config.yaml
num_hidden_layers: 14
hidden_size: 224
num_attention_heads: 7
num_key_value_heads: 7
head_dim: 32
intermediate_size: 896
vocab_size: 1024
hidden_act: "gelu"
norm: "layernorm"
norm_place: "pre"
norm_eps: 1e-05
positions: "rope"
rope_theta: 10000.0
rope_fraction: 0.25
qk_norm: true
attn_scale: 0.382
bias: "all"
tie_word_embeddings: false
parallel_block: true
init: "uniform"
init_std_qkv: 0.026
init_std_o: 0.0
init_std_up: 0.026
init_std_down: 0.0
optimizer: "muon_variant"
learning_rate: 0.0251
beta1: 0.95
weight_decay: 0.014
lr_head: 0.00705
warmup_steps: 0
schedule: "wsd"
decay_fraction: 0.699
decay_shape: "exp"
final_lr_fraction: 0.05
batch_tokens: 65536
max_seq_len: 256
doc_mask: true
z_loss: 0.0001
train_tokens: 216100000
max_steps: 3298
dataset: "wikipedia_en"
MLP neurons of a small language model. Each row is named by its layer, matrix (up: input weights) and neuron, and shows model dimensions 96-191. Each number is 128 + 24 x the weight over its row's rms, rounded and kept within 0 to 255. Numbers have three digits each.
After each neuron's rows, "fires on" lists the tokens most often at its 100 highest values on Wikipedia text that the model never trained on.

L9.up505:130123129146103121119116155147112136144108169103125159094191130149141127130138131149150123094132121102130103095128167132130128137129098127152129133173110117108134104112096097120106107087165180095132137147096152102157109153094118120181133105178121126148128134135099171157164136182139164136
fires on: "ver", "ad", "t", "ut", "il"

L6.up642:129120155107116093114157104132114082157077132123104136110100111114157109127143078158141121125088144083150136156129146104150173100120082117134170119124151105155156088136161132062138133115149139137167122111132122120135160131103134143150156094119132150142089129143080134143123094170187101151
fires on: "le", "at", "us", " o", "an", "t"

L5.up762:136158158126131139142218110125098143109164104138154090096121107127109103090170138151115160163154140162089157095121112137123104140097119100129133094172145137125161149166146110152105112109131144105142083098133110131112120132098144132122104129131111153145088190127156110137128122127111111125
fires on: "e", "ie", "ing", "ue"

L5.up672:059052137132151158118173157092116152114117117120151126130148087101128136111152123137117125090140123140117121152146097107122074160149120154125134116137139144096091151127115145090127093143125128124097123146159143112125098096188125199124095116119107131086172147139118112106177117139099140146
fires on: "o", "e", "oc", "ov", "s"

L6.up852:119085137095124159149116184097103118097112124166154141139106128107112139095102093139148115124113110158132096116122104097109150145097088163128104163107144119102098151131156152155104139137118129180088124115157100104135123145128144154163145121150108140130103160132137093113120100120137112146
fires on: "t", "ap", "s", "ew", "ul", "ic"

L6.up228:078129130089126148102131122118118134105140107141154158151119148140129157117100067117077123157087139077136162163099150130108103107151098142120107096103087141154147084088122163154104114145152139174137118136131089113141102174138172150090140159098121141164124130092148116124159111118123112146
fires on: "h", "he", "u", " |", "ld", "s"

L9.up406:125129144137120155121079138112139126112148126168128116154150165128112130150086117102136072142113127094078130163142136121109115169129089134117133100151084137139148097164118094154158089152117135156130088140131121119100154131173171131179099118135144149119101147106092118151134098100100141069
fires on: "v", "ord", "om", "as", "ear", "ent"

L3.up556:142112133165169122131145162103136123128095095159113137149111109099134156125138098122160167122137131154129092108150133132138118160131117118127127164140116114136134138131134131152086154128152169096127138117121138086142118117118106124112172128113155144133103060159146149150135075068091111157
fires on: "ver", "n", "ort", "ov", "ad"

L6.up324:145124135130119123133100120093131133170081126061153137103126103134090133093114164148142161128077070110118122167087098087108139110127124115139095094169149144148155168143137156127131102113137137142134121137157126096111135139110138087089113105124147162106170126142125143116131133127136111088
fires on: " de", "1", "st", "in", "j"

L3.up695:157127128176100148110116137101123166104138149158110131124118134117115111126122117117145143113139129128155130132106122110103150187143142158169106121177166071157104158134142090132100123120132145097078100095104179119112166114153110109117138131099134166124142150113111143147145136080145143129
fires on: "st", "ain", "ed", "d", "ing", "ou"

L6.up145:134138120094145127100140135133145135160118122132198133171121134110101152155103120109089121147155132130085108114119097112092136141136105125098120121142106121158140138169161086107125151127153137138127143122128098080146113121121144111112147126138147102119132139128139073146114114141097124169
fires on: "o", "d", "ent", "om", "e", "0"

L3.up852:147141159132116123137143141105135146148086159120159102098111174118217142112110106107123132138163147091138129109135171121152139137135165104147108108114157131130080129108152119130152092161122131146131080141116142125112126085110123184121126150101113093144120130129130116150091088147112097150
fires on: " J", " S", " M", " Un", " Al", " In"

L2.up32:092081135106133131130149111133129119142106153140146130117145148105145119136087138121160105109120125071155116136124133098141135102101112110139084119147133130148168126127132119122151166099114105103168115123070156092134133123107112132129157100187186146102103098124075145133111120202099144154
fires on: "at", "n", "el", "an"

L2.up628:125135109120155117170109118112108143151091132121163149174118133120099121149108114125108145108153166166123157102117156129144139130118112126121087086173163103166151138130102153118120112170131142180162120139088175136132123146095121124120085137138154117110167133179154115153130100145158132098
fires on: "d", "if", "e", "and", "il", "er"

L2.up402:113156174142130117141149150113126159154086137128126068116144197134144130123128110102142125160140160084124114105125151104124137165116136142137096048150135097119048132120150152136128167133127132135097088094137153160106116085102137135085113146142128096122125165138081117163107119184130129120
fires on: " M", " H", " J", " O", " R"

L5.up139:125137107095124101102123129111107130122099129189152135117120165166136160155141123097093120153123126143142172162131143101129151098132071113112152142105123173108128097139164165121127102135112112132128133111138106109137112144123159130106129155104085129153116142168127132122093097068110139122
fires on: " |"

L11.up404:100159122141092127082156140133147125073099103124111172109116086100136151102119161157098094123164124145112118095136137146115144110139113115131152123091145097080169142148126090072126135142093137119122132111109198103123105127113116123092117130102106122140139114139164134105152092132129116138
fires on: ".", "b", "c", "ar"

L6.up391:107163129135073151125104137112129152074129090141128152166100073124126149147095130136133133163098138127133134115091136173134122089114125156098137108154101088126113175132171145114135160129116073091126121136119153098072133134116156151110117166171120111159123129168163119120129113150153118135
fires on: "c", "ar", "o", "ing", "end", "ect"

L5.up837:095095137062087152138149173115134142135132131136142130112145129136136107153136125106085060133143111126141088144140116113098126139127150132131124086143170112130149130125087126133153101121101111152165138169138158076113120167135126134158127113174146146121121157108090166093139119138123134124
fires on: "at", "in", "t", "ag", "l", "n"

L11.up484:136149114126126136132167095116078136143115137154151086102116168120142152088104129109089135126171142138114117178151143140146097108165126148149174160103136084174099147114087098175141101140118117157135140150162124140113136131128118110098124118065085131132162130137102136107132073100133121098
fires on: " L", " M", "ed", "er", "ad", " Un"

L6.up114:123122153144094176091102121133072144140155115155127166130125100115143134130143117155162118127094149152124131166149120160132109138148125101148126149083154079129101127082147105118155118096133111127117122151093096123135142162088157107102091152145126132094129118159128116132129078142121136126
fires on: "and", "al", "ill", "ent", "ing", "ar"

L5.up863:162120116150114159110118111121090105121152100111075149138099116107131148138087117146150099085127136115103128174081134149122070127147141125124140130103133093113090140095088160134093073127117139105142091122160139157124110152134125121142117143122165155083112135185159117147119131107126141126
fires on: "ed", "z", "and", "a", "ing", "ong"

L6.up252:123080143136143119127158139123123093108125174113103122148136136145104118131159177085125106089149112120130161160110150129152132117121131140104098090092139143145171124127097128154132130125131166122133136114171130100067131167080116165130139118130086159129111090118145132125119130080113076108
fires on: "ac", "id", "il", "ad", "og", "n"

L11.up754:133161136116102125097174087140135113161132108118105123141147102132146171079124137086109113130139136089128102162132158099108146087148148147154157154175093117135120178138119116154114127165110145152091162132099169114112140126089133137100112122096120161129171141118143087132132142121106163132
fires on: "er", " a", "i", "ed"

L10.up211:139158081136127109138116128136093144115138128129084148121131098161144123076123114104127167128118142127109141093154140114156096180104125107119134107177135045145150136106123163191116111165153165157159166111130136162157150073141101135138101115122122134147137132136195114130091120126144129088
fires on: "re", "e", " Al", "er"

L2.up97:177113146142160127116137136108100149116133118122159118129127090118142114119111121142185170090106114177097118132130140146106169131140159134119104122151129161112147087153096127088135143117137144096165121120130097082146136096126138158125143096154144141111152102138145137092081082110088101123
fires on: "n", "d", "ow", "ear", "ver", "ord"

L3.up135:162107105135132179116132094145169126146132142169107133135117105159128121108115131103086124119097127137064138130175170125127110088145147128155111105164104098138144118165139121176098146124096148135112129149120124109103174106179104156153145076115113122149130177164098167142117156138093121095
fires on: "t", "a", "e", "ed", "h", "ec"

L5.up854:118149160166146184072132150144149131090131158140132129160151141121099103158116106128188084102091104073078154098160133098157102130118146151137116152150105125172156137141114131140109136121126102146119113135128138155159160139131111123167104077100107110149119138126122163134147123117093127104
fires on: " com", "om", "ed"

L6.up416:144130133147146137104133092138134134161145131126151167170149111153109125131149091112110139116133152154107118171132151165119092180117127136097117137117099092170098142101089125098150090143097117128114081105123117113126130098111136140123182154099122092142108155155109134131161120131146127144
fires on: "e", "ed", "ing", "ive", "k"

L10.up282:122118100132147137128119149146129148121109099121120194099168096121117191100104067114096116100103129108129125152172134112129125161110173169128120116139147134140144184111116108137140143114125153122116121133109140106117122128085096121150100166129120194088133132139102115121121172124123130137
fires on: "i", "o", "r", ":", "t"

L6.up194:112145138116087132101137165117200128196161152134120112114148173132123113120103120117151109117146150144185126145086174132136140103109138172106206130133135129107097127110145119147137121126111061104138122136115126131118125135118134130121117147106153116151140150143118112111131126142146094099
fires on: "od", "s", "ct", "p", "-", "w"

L10.up423:129088101181141135136131131144131113099145120109106159132101118107130124118106128157100119120144116119177101139090087122158150150148100132130130160106120108179159098156119166082163102122106159128109134168062158089128133108129121113169137170107101125148164135141091159140130110127141152109
fires on: "-", "er", "e", "ver", "iv", "st"

L2.up242:154164149109144117144149093117134110117133152110078157111075153153124148100168170145117104143123111148162133166109155126147102081098124180107111128152072144116106136143115118140135142123105134146142163120133114130098109106147139109132127110124128129095151077132141143101134151138106145129
fires on: " wh", "ill", "|---|---", "h"

L10.up385:119138132108126159085110111136135096095100141116115149116100117125164111142140147121113136125107094163149117146170142108187147118165153158089128143157161125123110115121111124063113128119096122126113120086129179105117116133125062133094164083154155145153139141125142140095134087094152137136
fires on: " a", "A", ".", "b", " A", " c"

L11.up661:139128165130148140112145125095156095113163115179132124135122122145115131191147127110146103112106109093104137099179146135156139140103132128048133047127070124172102101148134092164141125145112146140138109104116138119136158125137131143160106121135155125135140157113133156094121104095139098081
fires on: " in", "v", "m", "ed", " h"

L9.up224:141155117139161141118125115131153168087076133117121112139150113131099143097105133159163170138130140125139138109134111130119078131101115112136123149118143124151142170152156157156138127092125094108179175125134157133163132144159108178044132131126149117110151165099102143166169124121139139133
fires on: "e", "ion", "th", "t", " St", "st"

L3.up790:141132164145108179106180121109115126106145116136049134141153132139147101124155145139175121132153106161122147150107084141112161175124088119136148114143105108134152150130122095192149098112132134116155165107124167116134136150163125156081104157120153152124113185144107120145135128085124132094
fires on: "e", "y", "st", "b", "ro", "ing"

L3.up455:120178165142092115107120137116119110100111145081153102119103130119105095128120147175127146099085145137138184139126097091139156110183122109148124123118145137130162134110130124172153085096113120107108119119110169096121128125127126114112119115105118150117107143142133121146119143104176165136
fires on: " St", "st"

L10.up439:106130115082150095136167139145141162137168164117138118068118158115132163148129121134112117139148134132121138135116116097123104136094101134138138118156124117096100140115109170124142140123157134175127136139163115107125101118102124225140106138144106128107144111114123153112118122123166141133
fires on: "es", "s", "a", "e"

L6.up105:126152128117097130118125142128167141142110118134169123136110124138124103172120096107084115085122136151089171127115101160123102134098118132156117124135109121127137144112151114138064156135175145120157117089133094084172147095183137138166157158140158134157117147159158123112111129124124111138
fires on: "c", "ent", "o", "h", "ant", "x"

L6.up839:084115146116126102116145172109070078105116124115140129121136133133080191059134087130144162111128125127123140144116141101117132151090107180138121101143113115127106119117126129115154125154132135163134153175148110105120123132106139177156124132151147135105136120104140145101117181138092114152
fires on: "e", "o", "t", "ight", "s", "ers"

L5.up625:151104142165100150082124093131110108091111076178125148106155102148118073112142112103121149156154101148082090151149148117137115146119154121156139108141092142095124109102139160152145114110133141116166126140114124142109115166163109137143101125133155152119111158156117157130136101107104115087
fires on: "e", "f", "ork", "a", "if", "ing"

L10.up71:137161165092111170141120151136119116135154130125106133127131112146124109147137155140117117076174124156125095138123168130152125083121135200114128118148144120102163144119105149092147120101125146096106121157164121127081142117083107127131147144116113178141122136107140118135138105069160107105
fires on: "ac", "r", "ut", "up", "id"

L10.up473:111154120182117118142119147126143116125112110140132162096143129132095130143080131123130090097082139081140094103117135121178108118145124142112155107137123118123165094111138148115122125111130133161152151171088152115154154133100178134144109126123079116146127149156102133172137109152125152135
fires on: "er", "ct", "ver", "t"

L10.up767:121158130073072147106149116104151147125162164132146167098108147110136112149142135083087111082106113149102127155112144110115115125103140160130130147087119151071138115115117138106139152160088130126160160108131129135132084164118137121095127140117105134124139129168155162084154124112079132132
fires on: " |"

L6.up232:125137093176123125098102040112129131117120098140142120099111130165146138126165133125079116119084112134130081152133136161112084112128091120140130131127130109183126141106108065142107119159145161146110082138135101101113113103112167101140138175089138120123128117113113097143183155089122147137
fires on: "\n", "ed", "im", "re", "ing", "em"